Weights of a small transformer language model.
Size: 11 layers, width 384, 6 heads of 64, MLP 1536 SiLU, vocabulary 8192, 25.8M parameters.
Architecture: RMSNorm before each block, rotary positions, no biases in attention or MLP, untied embeddings.
Training: a variant of Muon for these matrices, 1549M tokens.
MLP neurons of a small language model. Each row is named by its layer, matrix (up: input weights) and neuron, and shows model dimensions 16-143. Each number is 500 + 50 x the weight over its row's rms, rounded and kept within 0 to 999. Numbers have three digits each.
Before each neuron's rows, "fires on" lists the tokens most often at its 100 highest values on Wikipedia text that the model never trained on. A number after a token or word is its count.

fires on: " of" 38, "ac" 4, "ars" 4, "is" 4
L2.up1425:521453501550543446470458470547439460499568510517471495483454631362529383526492449540567473490408542437594530507488543527493549485496477473546488501514493488470410463479454494569532478529445512521566454506580494441544541531480491442524509465500472513520571460543409449508464536602540527499561408505445591537427517483431639512538521506523438530507497485550511524523497484552439483524545

fires on: " to" 31, " W" 12, " w" 6, " P" 6, " st" 6, " early" 4
L8.up483:484538536359402575494519506510629463516563492561513472541462437495559495499482445543539580479612581561554482519560622520542407389527510540474561511514521528487541536537443519494535465497489521456452594494477573445501499418459433590527444507492532495461506441471502510541428603526550497543500546595505476486574504456470525387521526554467534529535471505538552429531517474448491460536504

fires on: " of" 40, "V" 12, " un" 4, " van" 4, "v" 4
L7.up219:584495490403481547481396475527593548504481484465496535488485497541523436464486479443523408521540517577507479467541457582421414624602497592489542493488510441519523564520439472485522506456463580557504657544570537516512518555497513492534463562475426504491608525539486551550498438438554478558589609392484556561543517502512487474508483469565513505489515495485573509446499589468498480481504

fires on: " M" 48, "l" 9, " Iraq" 5, " L" 5, " R" 5, " |" 4
L7.up260:599432540517480518528504548500523516443567404451384490477445407519525544434501558463430546489534410397458459469624528511529516505524510529501465507485501450587524531552499503521429554505445580465502472464548561485521580511464509450535534487446526532474558398523326523569498520421553403447424673463424495470519586484482488527500467557508442443570607612546500454499484478466415490531479

fires on: " state" 21, " town" 18, "un" 9, "ity" 7, "B" 6, "ust" 5
L2.up1084:517497465492513474519562531443519505532604475537448558433443500492387471583551500491441454552496471503432549477480540472519521508561424475523553468503474536630440468476469548558493557462484526527514424432490555534468476402422441509497482526494491455482493509567454486478475529555476609554463568511598534449442515537530464502537454475591511503541453399455481419397465558634510535536471

fires on: " had" 16, " have" 13, " they" 13, " They" 7, " may" 6
L8.up674:502503529511544493536490459478502528535582522470442460562473527479511549485538500525581546530517487452537550504405523571519501491311525532521471556517541569365554591498497468492570377447466499493526484534564475493475479431515508451359475531530573548496499449497549481415498497557493402518558501486570464530570610500493539491487479540458431488396501538429527452472497491476493490460527

fires on: "\n" 43, "." 35, " |" 5
L4.up1180:445538515563433565491593445499484617387614465525441419471517445509462517531424535596363436567407522517534541452529535493475421530436524481474471518497564564498511479458446473403430559515557493465358437483516508527559522468398561558451454516441483487493583557496503485469486537490493467440481511548494543538424517523512524486460531489472522583453563553518418325543484570492433515546457

fires on: " |" 49, " D" 17, " C" 6, ";" 6
L7.up1149:490493464499394504519488512521612497574439450511515438557570505462439463534591535523487529474545468493520477468441603438558592421455462510551467534531419473560534488498563505477535535565576530442490415480548552560466503504440561505472455539517573541605460513421542547483455449476401413507453536548602444554446575472556540592463499541490461560469562482466469588500477385472495524567555

fires on: " of" 70
L4.up1025:474499542447426470610551395511559530373470568513482465433554433537455445458508457497566495484577615552519538482491490584530521512506598553503501548501512471558461551534526483475573524500551531466579497562558417544519467480494529441607497493444432456443471472597511505466408414471443478508550643501555495531609466427473544554456497464483489510506529475577582479517478550606476479491438

fires on: " l" 28, " L" 9, "L" 9, "l" 5, " \"L" 5
L7.up1072:481462459466505497603513553553542534434566472567458483450485433475478564512445528522412522459490521504529496498403481452422627524501458485573459485427417480580417408469420480475597570440433517491425514475551542555567463484435498461553597526463479468505521493488541602618397458482397449488494616419540439536577543520536444536445463541495495505493548538532557557483546463433467539562469

fires on: " T" 16, " on" 11, " and" 9, " of" 8, " for" 8, " in" 5
L8.up1256:515411547430514543434496483462516501486498568458459406589561589497431512449514428568516489433506549430533487501444458500435430574489546577590452533535527584375495506446531456501549554416440509517577449488566424538498484478498491488373512566458470487546517547528492486507550507548563549477550576543434501467498429426480534517534555569529466469514497522492461459559538576444572605537558

fires on: "\n" 91, " |" 4
L4.up1452:526554486468559543516519505544503517616542495580455487479598440427462516531529518558482530478423503510467481520469531475567546424446562498518552532539429519527521447532482562448553525574552423466502539520451528486575506566498533431420476454492557462516579462558482466510631475543559462475508510430468404449469493524545604454481601522573524529463543482520523492437408521539437498554447

fires on: " to" 73, "rom" 4, "atch" 4
L2.up172:521422520514489470407500501484543571506463491453502520455493548418536450542426487557509498494572458486411463436490570606556543543577541459428507452541449443511479553505544484428539454626591524466555478493525497488533460497605483526476472391508523489568571461505590491393477416493426464530584503429535592489525575501558476543542407417506508485532504484550558500520523491543427468527520

fires on: " of" 38, "ES" 10, " to" 6, " (age" 4
L2.up216:530555490550522611486539421547446523528543502600478422523474457599456485468540371448521567518529502455451541495479586550501518507440469539424423497494581532446525451456506445490473452472535660476545493561557486631557450567521501426523461489518564509484450495526522569531471534445463458521527509401515486538449418451408408554470541550540583491530518468588569443566549439538389443551473

fires on: "===" 14, "op" 13, "k" 12, " on" 12, "ak" 9, "z" 6
L2.up229:507458563501467506421580474493408504485522548516577522530524494476481581421527431488506481429545552433514473455520493441504493520516500539474426442514622538407411539510477557491517459409476458529477481518503494346550561518440448583517541484496511479477569462515428505386537551555530534399601552463550548456519488412540503503449470534493444505518521561523505572468557399503501484459503

fires on: " |" 31, ";" 26, " N" 9
L8.up1491:582567489483451463489505466543481545433498552522501447450440549502484469473600492512499555432451488484501510505466466608589497491503509452466462620397454456487581542432496514516569491607458511573470575588535466501512419509426546481478523443449599418422505476523394445521496618471520503549594554545525447504415399491554422522501462499596464570465495467487490463432529489515548527519457

fires on: " after" 20, " L" 11, " end" 9, " After" 7, " off" 5, " during" 4
L7.up254:404368465476491459501465500497514505432445481533495471502380456473558512509450444419463491592403539520568534530535432474571451620452476502581551526442537533365412570620401473411477493504471521480456551499638559526548543547477471453507485619450447490438508424492518549441521512506481496465544523468517506514495451514592533439485524502505592499508420468493562519533466419476494402476558

fires on: " L" 34, " 15" 14, " Le" 9, " 18" 5, "°" 5
L7.up1442:611515514494486425534428608546511549528470418631495460486571546487493477495472527453537462489450496538558498470456561486514440506466525512531528395522511480463540477535463475544551586491592471485463378472461453497574464551484415516573471500555454479449522513455556495425469486488463414551486496406479551500475540469514531495587500491490552533423513636525445506504501363374541470435460

fires on: " " 25, "g" 13, "'s" 8, " |" 6, " a" 4, " who" 4
L4.up1172:477602457368557562528419490481548434514467489476557522582444476489456498538529460492449588553497448525471503531557470521545540532554535477541425399443497502517517467512483455492508542616515459444535478469523473499389599512535484498462520612503504560542531479407423428448441582541497453415456510419472470483517498555501572521540492558498473418556475535484499532549510545605500488510446

fires on: " K" 34, " A" 16, " B" 15, " C" 4, "he" 4
L8.up152:481605385527467504412624417454566501548533554574545474416533432565398480532582513391425509471542493496481559520564599480484471498512626445520511554497464511515469491527377550511528424518474539510413554439499454422510570539544433499552515512394525479492516532473480532471615512492491441540593571484490613485551438501461447494477507448563587535449481457548414500553449510555461519508498

fires on: "\n" 94
L4.up902:475514503521487444545571510480524441484528437605451466479611542480466461410522517600478542552520552491540460500547518483616555449480553459520492400513537520535528539481467578417486497498565505521453486474525448464487606559566469512541532512490593494464530535519526418454528518485463455431352562498538515471481519464665599538439468559489503521535404493605435533465495448514404459510557

fires on: "ing" 30, "ent" 18, "ic" 6, "ric" 5, "end" 4
L2.up1114:506461554488492517525469510485470415530471480485542517584382579450465465489482499448555553442504468560403443479597438476375460418416421490553511463476460445499479457433479525475429397496490669513550529480399580581478498478526523489509503456428508499535489459488453487419531492490428476481445508463553442495512527561512535467556548447489489513545523472451508518419511516509523464547529

fires on: " the" 22, " Cross" 13, " of" 8, " Grand" 4, " -" 4
L7.up482:515561466461402478457529414509533544520423469478614495481506516484525511473517534471537462575585434490571495489463414554546492461455504439492438497442502523571525464480465513473510536506494542556523522435562446501583573519403454395465450524476479614456539494560494459503434408564486456493464557545493471482614481518506552549480492610518428499580591443504502608602501572506438508519529

fires on: " an" 45, " or" 24, " based" 12
L4.up149:522510506457499452446508420515489487529451542520532486574550562569533655569442462479485512445521405450524512447424481501494484489530487474548510530542530477578534502474567569409575486540592485524579543523532480522637507456502494453539385539549467544476482501499478424492496483457457571541598419511483465454430494523544505509486429483432405481556512648475480457461484481486537547548497

fires on: "," 18, " W" 17, "s," 7, "ing" 5, " Ch" 5, " H" 4
L8.up1509:496446536399526559479478597553550504554559533517523477602490506575481501564451581561437545466406520561492445434444475531485466527482520514499491578621532518549523476492465489517480509545530528520527470523493477404578564565462571518564497497567483426577479492530491469504484420476447548584494644501507551464503601502446486458567527550495421493576434481435393506548421519419518515430526

fires on: " of" 27, " &" 16, " the" 6, " from" 5, " Toky" 4
L4.up810:524478511565506489512412472506528531465564439474462438454462438563527538547554495482470532497497489512437491481434623490422453551400600477450568444565519537496400535510481492539536507565420421453515499544453470578486497482484516442552503496511511517426559550576537436460522466374392476473551502457514455500578465521435483508519517487473374536502508574482519484520467520541457572515454

fires on: " |" 98
L4.up1016:524558453440561435489540470408414438616528404529496522532459486512457469591492521500502498462513491480548517485426508602498488506453526493507589506438504474528491407554504524443509510552559543498503595442476442542471479610526487486511449468409482547425485496532513436541527514524562424479382418523546433525408483480477495351453518514597486468392484505506499502493509547524530536493551

fires on: " of" 21, " and" 15, "," 7, "ed," 6, "s," 6, " a" 5
L4.up1279:535476450481563548475495385483559566539536474530385493487526485512535504421573513488526476504495490443608524498472514557417497470496535409504489499469565487468519571473444478479535574459494487515510580528412466518540459433488527494525464498451452445514520556431548513550557468563456476575509491639542619466517356391469565495474570531532530457524527575508457517491544482425487532513525

fires on: " S" 21, " D" 14, " K" 7, "ab" 5, "-S" 4, " J" 4
L8.up1281:560515452605522555463450437436470511502446588426530533506527403486545489436472546505577463503505411512467490416437566558481513441461557497514419474578454450462518540475482503514511478429617517496588536504464485509520485473478508443458464516463511398476501604442410520561445462444434587511464425556514462538534425433497512492625457401491511423589550465519426504547438493511497540468508

fires on: " L" 18, " C" 16, " n" 8, " H" 8, " c" 7, " R" 7
L7.up589:492567423469406493487424583457448514460396490451453507633491547467490567524537440585470539440492467471497490450459585553564508528471578537612437530486546455533514516483461458411543539522536491444535439559417558502503596491592529495406462608562393522485520418574480422568510539415472577465513576528585532457564488450491510563554491470496398557503522538493432528478437551507482625600528

fires on: " |" 46, "-" 23, ";" 7, " by" 4
L8.up1059:490524530448470515549522420506607474550493519534544456428465457456477458463500469492444467409546534481511527523447517442530587465473494423468524505466563421536504527406489538481492551468506519487557469504479488565520570506437490540464433493478494461561421540449537525429568470471538517576475536507485490479466553532510470430614603458498542509502518468438506518478542462564514483558515

fires on: "." 43, "\"" 9, "1." 6, "er." 6
L2.up572:525552570519496417495492506428453533586551376571518555500532533454452435559360619466498534506521446422507469433469489468595456437489531469416425534547535532484555602469556604460497481481453544541470512522462480554523541450579569496563477574522449540489463486487505508522493485539497429521540534543525491522525543554467516492503537566509561580564476471463533501608556446572453462406466

fires on: " they" 27, " They" 11, " to" 11, " who" 9, "s" 4, " not" 4
L8.up678:617491546507590429516543550570513540507530407490497513518469501507481481462504421367578611463535508486583498527398538529497442449413535558443496481483466530396584585531438430499540452563573535443573501499514566555419394415549496584539529447461523535544558477520531445498526534492545525587538540532508581557543587476469550387494503517460542579482531545503507485534504512477497434502579

fires on: "N" 22, " IV" 20, "L" 5, " RUS" 4, " |" 4
L7.up395:549472529549503569449471505472521525577501513528433500410507529473478511465548506553578489477541404520453495435537504515514447560577542501588551485508500613466487593599517534476445527540518559550364494433525527476548487483461448405384471550470549501406580494497557525541473445447514484492455541545455410525508484470527469534474474566428470516503469458626531546528406544518474479420399

fires on: "s" 46, " L" 11, " S" 11, ")" 4
L8.up1347:477530522502488466447541589497532455472462487546431425463394446486556519516532491398507402504431477507484467431606570415538438481453600453521520547592556507437474445453485538489406546590545450539500438484447526399467473560542534522521554395520531465454519411514470436547524463522516403511466512413499539525442447449527502520521543575486464493511533469434506486498466444473402589396486

fires on: "\n" 71, "." 16, " |" 7
L4.up1108:588535513437543551504572553501469560442537486533452478427532527474480516459458577558528495472499561537572424421568524477474475492486471490462461487516480553483504417440514633515529577549588422460443540591380511575543489510416587539470534490518486542423443496474519475486447476446467448483526426452424545450587487543581565528467515401556526470482544481539439402523532502522426476464496

fires on: "\n" 100
L4.up251:533499450480553462479588498515533543478510486458442496442584609350523450472531546538435578580449440483526492472462525521481435435467478511553587567512482367544565585556532573422509446428541557458477555551477543528483541443421467521513551577495599510461474430582472506540507491507470568449527429442537490438559484409516548431513572469584514586482513494564538448518473552545406556534447

fires on: "." 33, "\n" 26, " |" 12
L4.up290:542439453583513462393515492455523513455547483482392497494538521467583606545525583607525559541412454487526519439485464508439453470440485396549446504564507539519515524581479479544530500519557409408550541456527398457604528469459504519569485519516665527556529494455420471601449413450537529539459562441438541450553530503543558525517570516551392597542490519522408495460579489563444525460537

fires on: " to" 65, " of" 8, "ing" 7, "rove" 4
L2.up329:593487497559527538490507565530482489498539433543491491535516575566587538537452487459553429513471524516453459485543606565456515428500521527395437507563485546560483527443439430506640496565492489489466471525447472561523421538464513526485484498551482529528444524508608569451412443506478506526448440459522554452487528515403486487526461497418526475467538477522561580660545549414430546536503

fires on: "]" 16, " |" 16, "," 14, ")" 11, "==" 7, "s" 4
L4.up617:541489497511532521429408445400487587503515513432490496509518370534413503512604485486472549497415564385479507491430421463436509546475481406421565479487536431477485621582422485542542487426517443503508450608516451528429493508489535443471515563505514449539461559612475514522498527451458473488581512441387512406500516562546576482439540511411511425466553479507433568382465519606542455455499

fires on: "\n" 58, "." 21, " |" 4
L4.up76:546432429451546524396370552517524491530529545487492439446519505506504390471467503532376480525371557516555544508510563570494512456475593517464588482595432451549593442484475555499454511505590545494550487511528535530531567405449514517481446468564540478612561553505530453498560533549548523448394387450518535519468440498521546520437503507550476557481512468480472467515553577519371446526445

fires on: "\n" 88, " |" 10
L4.up26:503539498466490504474551427480567484479552558465433534569589447558368521458489555602448502481457582547442462450480544559506466456519549501567571511509376458497506536482633502478490532597579475485493475508551509476506418517520491479461482566519490576453515495508540523638517527501461485560514453474436525452451522473604585587455523469520532542495582498556484559476432526522515459434489

fires on: " " 28, "'s" 27, "0" 4, " the" 4, "000" 4
L4.up1018:501500453548471512456561474466438547575516528502479499426516428473493542415534519520593459483513492515543474543536440471467473523532548561426532540491528411546557465527470500417477481455557476456613530451490493492584469505456421625542467505536475525478617556568399509567417507477548499563435452491624541583542526513453495519580469521472583506602484541560453466464470542442515453512501

fires on: " \"" 53, " '" 21, "." 4, "/" 4
L8.up1182:550458430491494517437521550546527514484615476569507409495517484504556515485513562522479481462548484386539478430581479515552564588550512493487482547457540487521497424513423470550492535491452575409553572466388463569469502480608519627575499519507648417496420500452480447485486543476481515433480502512580590472495580553453441488504570576558535449506473489454441476559496504487564513497510

fires on: " L" 48, "L" 4
L7.up1504:386540466445480474450489508556492523437534518503492461472515503460451617506541489459413463580416513435457506473445451467515457512541528567513501508477523495473499505438477505473542645481487544525433457541510528510526579560598490445393494618521429459397497529430448481446545454497553466532480525477510541421507566427607554552616541428537508520538517623490503539465517391503549450484542

fires on: " |" 40, "8" 6, " and" 6, "\n" 5, "78" 4
L7.up718:546560506490489489542595570447552486487499328471471452569558471533535558476444595559450525456501449464461400509521443531421441507449637515601520448416423493467551414493493500480483441558606450552484486520461538462478571527549517526516528443492608509472528496529424475504467546485468549508415492395504570472550406533575524556506491526551510464467558526523452517484513506438536378398552

fires on: " L" 37, " was" 13, " l" 5, " been" 4
L8.up978:507556477445514532563462505465502660518588427520436490539562529421519496411500514542522539468477609492435608481566439409501518500426449525507488656593475449608563420433486584483517517549507550635490502498412407492501391487464474475483482432528549508374467444564486485446489480594606567432549481491552514458563451545535527388545475496507461553525568535565526519494538487526497438462610

fires on: "ical" 13, "ic" 10, "al" 9, "ural" 8, "ological" 7, " mm" 7
L2.up797:490511391491486484559504583515573574562532435582565510456423534473508492505417468499469488528519466480404429443440511398518567618576440566463472431511510563511544570445486522434458520562472427490493580442473625515488527597499552585457496525471420585449512547533465513550501420489457520410480418521488562531507599488565481436531571489490434503458481421606563574462533479433492567457489

fires on: " |" 28, " of" 9, "," 6, "|" 5, " South" 5, " United" 4
L7.up1136:503551462559502506461526525544589457434531544562546512579478521473542427520531462537571637479402517494434464443476478554570384467566500434462428447503520426469504374530491483494555555501466455567623583464502547470623547552463540524488532479553528509539511483482498509455507558474422486624523534504515489502452455461612483498560511582547490459485528498465483578429402522471480469522504

fires on: " M" 38, " L" 8, " K" 5
L7.up1198:447536457413463457510513510447454460481533506478427476493432493490453571603515533537456537485589480515402499545528472452561517563529581527558530505515520490534511468445467533472589472493515479589451521483423453439553529494533494470556559550413424554424463514463544529522575514444505483510539437404587448478486470543486478513598468523577578487610483589546428441486519478513480521490558

fires on: "." 35, "\n" 22, " |" 7, "s." 7
L4.up727:603569430504548527504412367503423468539582513531392425434452465463465500472551579539509517598485476546496498462481520613508470492500490435586550567485444482566527483560470494465480543530520416438543472656476521469549553468466483506400485513471549499546475568507515450450476530445475511429508433462544494481608455633475545516453485430504467564603500543602475472520486566559445469515415

fires on: " of" 44, " that" 9, "inal" 5, "et" 4, "F" 4
L2.up1153:427501512468420477473550478505537531482513320526589553440481569506552483492524494480505520420568508421442491478527583490463518434544480477553455522476524590449407545483449519429471570515508473406524518476427572564504533505528455468480541530482497523526447450562495520531625564509569478531461505511438495558466552480500400527429508525520514481511463497507524504514549520468489445512408

fires on: " a" 33, " A" 7, " O" 6, "'s" 5, "Ch" 4
L8.up1357:477536475481445491511391458535538533521554448557527557466482551507419484497498508476426406434515455477481491408463479447586479470560598422608464511512546543464470534495517549496485477530517503507514395548455557452387533541491492379462506579487543544559532487510516580458468618540444476402495541480398470535501487493461443501475525512613533451475465473405518556553444466469523511431597

fires on: " of" 35, " |" 10, " to" 8, "ur" 8
L2.up168:465484539501571542467498521444429547380462426482499546554435614519507608492484464557476520426436512533476474537532516433558515342572529524428498475499417499601479565467528492455533440469540550497481429488482591474501489555514496573483479441542545563498563565490567529524524506475510499553490422392525522456580539451546489456485517439524551462571459579512592442437548431536421462470556

fires on: " R" 39, " S" 26, " D" 8, " s" 6, " J" 4
L8.up36:564394592564509437491581489443577552503463584501564482507539449565534460481458507544543435538466543406502507469443585597524507448446536498462401456507472366479472517519455563521478529571506480522448584487494574532396522519477593474513436513541450492495469461516518397503508493500511464571501509523545497467588443567429549488592583573563540454562487436507450562538444515529470548496516

fires on: " M" 16, " K" 10, " N" 10, " an" 9, " B" 7, " W" 5
L8.up1237:524561511502459508443521490497500495481493431584562504463480454553553464601496470524554447450485583525482538586552522503493469502466594546474549487507450536359460526535432493495532470483563501587480458541404436498525510473461470511595574447596487479511543506495533539552587536513516385508585554460479400497493474539521536534458505555528502593511522397523466505453395518481489550406473

fires on: " N" 30, " s" 16, " S" 14, " |" 6
L7.up389:579489528457505537555416575510602514477524515485428505470454533504409460464555513486441487485472459478509495642495570542487512511564430454525566484470500513420502467530554507429553485478506581535396530450516510481509485570465460457477541510459492531455510485552444498458546563515535510445543517578558509536493499499433543442538512493598498449496507476575486424448470546536473541462443

fires on: "\"" 18, "." 11, "|" 7, "com" 6, "id" 5, "ired" 4
L2.up1371:479408492560446434451562498432458524505553520484523482415524555485543589490473575514515515505531523552566453480504468481576375500508519474505573468535419433438523429513577565417478463532475506554460560547506466577476543488582597532480475506566611459462455451550535427510461484519506585538575542509562522505538525476500470498527528571486549582482588542531529461527517382521433528548508

fires on: " |" 42, "u" 6, "o" 5
L4.up826:444493456642548494498571552450453487504477447578584388504470465507471463524434546433454579451544461467423392436414447494571479485521557500583452536562452495486565464540533485562558480521476435466399472500472485571540509470600449535623547506569482477571486470578605458548486452471525432509486515486577534383544505515517537473418520481532448534474538537452634499501457520421507503504587

fires on: " M" 26, " N" 10, " D" 9, " L" 7, " education" 4
L7.up1513:461515434402482554468477572457498614480492459521507394595517424429437454555513533615545481546474502554421589567527550443580415553461482479475576495392438512411467454513465495465524478557488469463411502557518541454450549504494523395449521527505457467513522588575476448529498566492498506497578553519443450442495607491498382475403531456486550567500597444522481481491529499506462607487471

fires on: "\n" 29, "." 17, " |" 8, " sc" 6, "oc" 6, "C" 5
L4.up1355:509487506582428524454445475486546458506524500576422493469554523451492544478494455555478484572447537452502443468520478571387523452534518533517417502568576482502418398532475531483441544537585497515514445439404518567453510477491524512504499573499559573491528473435562485481513446477515455456402424434481461507585466529585484524465550474378579530504553574559440434519532549466461545554451

fires on: "\n" 35, "." 28, " |" 8, "s." 6
L4.up1439:592521465467658531513451479488467464514548545594462445394422456454443402514481635565455479513507403544548557434460569590539477447485548560487573524523430460497572529548526591485479537567525284506523536512523579607489537524473453507416536521421587475556527577529530430520492579539509441485512459450493533408490510465516520503434499479517511469504464471547508501489476519474424557481491

fires on: "ing" 22, " of" 12, "ac" 6, "ed" 6, " nam" 4, "ated" 4
L2.up366:578459470520504519463448505543509487451450535567496573464520497451503484483502476481565426425492530569606539525537564424499381495605448475471468490515518472529434482392505509431514470543433427414543476442518484509495499497524513504502608554554499530525476522526462416540507505526401465430558391535510532497534488409476524515443508498580514648511561600486519520535514479456545529413479

fires on: " |" 47, ";" 9, " who" 4, " as" 4
L7.up671:596440560469579452491565601560606534506456465505582506496484485389397425640566508518454555528530453493475626482499462386503540573476433518464504559476444495499492506470461537457516587499459435476519539484536505489496387491611452493491527533475514502577514542522532500459453417459524448522436440570469449528443440506438539607535590467512508559608579479387401507532463448553421467529523

fires on: " the" 17, " other" 12, " family" 7, "'s" 7, " its" 4, " are" 4
L4.up306:538420389516416454491482634596472545497483506478408467442509437492576494403547495580511435520499583430545457456459522569546424516564519459431398534495436487481506427503520531459511479509510593438534546572508495589531493542488521453524394573564541424496550419488515487602424574526391485517556493464590484559490536451413434531502510569527441496493465499569494528544564569455454481514442

fires on: " to" 18, " may" 10, " P" 10, " O" 6, " they" 5, " that" 5
L8.up1448:520543498464585539520448466561592431514552512469535531510518445466524531511441485468529672487385496518577548494482587557428460344399535542484596476505491581582564493483467540499519470532483502550453487488548510486576450462485493476495551496444551430469472515560451510463453546491540445567521526501487558481513537529473505510487462588489510534562591529510538474544541482471522487488551

fires on: " the" 37, "'s" 8, "g" 5, "." 5, " |" 4
L4.up1012:439479503468482479473501628412442475512502461512506517443488473478577562431495511404604554618466487512468454473506474586502524562494545426479470493536528549487446499482396575508477599532514414468458549513502441571455580464561587506512542550528535454590472474495480566538502486489532476589431454455452464493492474505459545492476495492467380438517535514489455539486506534478464533504494

fires on: "s" 29, "ux" 9, " St." 9, "i" 7, "o" 6, "es" 4
L2.up148:509564548415573525536520558537537540522559459531463403591403563473517509520472586507479544471503535487579456515519422486451467527420597449536543492458439411446498489445557487396598459567513361497497408556495558587509435464513465536588489479481494469592520421570479565579423421460486498384493504447597492423488487478470408522502525512544405556511536449492452432491549509456434586495558

fires on: " |" 23, ";" 13, " L" 7, "r" 6, "man" 4
L8.up74:464599472525503377456503486511444398438472488435549461501548503500443560517517491456475579563463474453597524458456458559532374511549375495524500611528429517474514503477413533464521560471465518490423500557524504362579418499503449509528458549496467482463588498458494414505456477475515440476454542494595549495503538468537475416450507418553520532505543515474559401418510450455508492498567

fires on: " P" 34, " p" 21, " v" 14
L7.up407:409494456559537448544506460449550542487557502589498470500433477536531438456505480532546482503520434455472465472472483534404473571438480567503547569525488574448461584564397489454561514566563600472455537508482504410476559483561511512441496600488470492584410472508521527523422454511506511500504499572508563500561507519537518495474582446461518539533433498575434507454496444509549514465504

fires on: " As" 19, " form" 15, "ib" 11, "As" 7, "ic" 5, " particip" 4
L2.up1476:531553548497560570493505490527546584535590463476502601440440513504482455474498491398532484513422398515574402571468418444557491435432505501620545434513448477480469433473529505529548507465490497496504550518522445461473597489516556454459501464520582477611477534479453541462493474518439515543553498415460556497402499460467526496510447452440470500402536506440471496509554559529523446562555

fires on: " an" 89
L8.up703:498518566412503471479488435613513424577469483496500491525515491513571551511495457524475415521496483450565512518517445436475510505517578575496413484582550556484527527463434569460583513425575553506474434537492455536533531545520595463536448476483502524450504474596447532531421486429452510526531458443392554498521501488505514501519525613541518461548359552477548476475488487601500569511496

fires on: " was" 35, " were" 17, " is" 8, " been" 5, "as" 4
L7.up992:519568557474511502546474660580568536537560582508487516528481540474510554520445563506463537533571452505505465550450490438551456520495494481529465519417525474571554410414586468571442499543490501589519531484537496478507530431547420525548506455515490561529484532518521512547523410519486581453501447418555450484485509481538548450582393471515512552553541505502514527479488561503474524475541

fires on: " and" 13, " \"" 9, "'" 8, " Em" 8, "m" 7, " '" 7
L8.up713:578416443436509400468431457551511544473529490473565445574457508568487503532514497563517556486435501436573597454447520511521466464477466442506505484501482572589484407462547473444481452589444487440450547471519507455467522496517526510532560518427429518468451550454481483434487527460470500517431553554526590543492533546515436436577504542469436473492471429568462425557556567489555460480491

fires on: " m" 28, " T" 11, " L" 6, "m" 4, "ac" 4
L8.up914:524540544507451468466519444586525473325406505527524471482529549529515440469492445523539564469496427521507549451494510506554514486438496513555564435544512507538560501535538535531502545436482518603431481527492526469452479507511452547511568626441532575453505548576514510473534571454555426497587498499546443503500502542515509507420553529642502546471544488406525541504509538468557508551527

fires on: " |" 45, " M" 11, " T" 10
L8.up472:531462529384487494581559448465508466533509494462480491502510379507520501484444496455488525578573435423488519434537510453527433472502493529515519462436465511476492541519448529558424501507430557470544542588412441512471516570556533582443510538596455446461422492537475501485503503483637475429381514459555389515506520425618511468483484521499454510493519572477445472483480485540482525519503

fires on: " as" 26, "\n" 20, " =" 13, " |" 9, "." 5
L4.up405:537467430552541452377461506462485520438546405585466508528568494509503502456542575491475525451351543509500492503527502500495527457456465467496514495595557533431487488565497580424489505494581554401438454484474490486513495452537486477486554437391529549488457469460503444501533534439503531451518402527527493538537569447539453331485481495506480496548523538482455489399446513520425550533455

fires on: " at" 17, "ust" 15, " in" 13, " Fort" 11, " from" 5, " east" 4
L2.up1083:512503467475587445492508483579467471439390482397437450478446499485450494501487489382511518499466523529422504495514486496486423519549452501537478514519414473510431468489497469418550535549367417535548516494590423509533481440385445445481431466516499544527466475345539512426545498425443439504449465500537528511521379472562422484454554395494411559513513501543506531477469488551449473492513

fires on: "\n" 46, "." 31, " |" 6
L4.up8:563522528503502545542441506585467464493607468537366414453551453515476592404537584531481512493441567479519500377507483485503473469580507471550496507555505516480551437509528491483544566501478481472439426451521544569554506490534471501474508554433506520536491573521543451555500516437517571521442436523440571489525508493479612601461448519535504580534500500487509448500461488534369480412481

fires on: "." 32, "a." 6, "s." 5, "ia." 4, "\"." 4
L7.up614:470455420451546522566541384509506485424525521496492519555647558511500480552542532508457503508465465352356512482515462472532448609480537489445519481508483535492520425415501493397605534510547429519556456494390450485478481511480487498527486521491444516621489414595570556508514408440509518599660444567506534515509524523522535527408486525508519567527485485522506614538509571467403511455565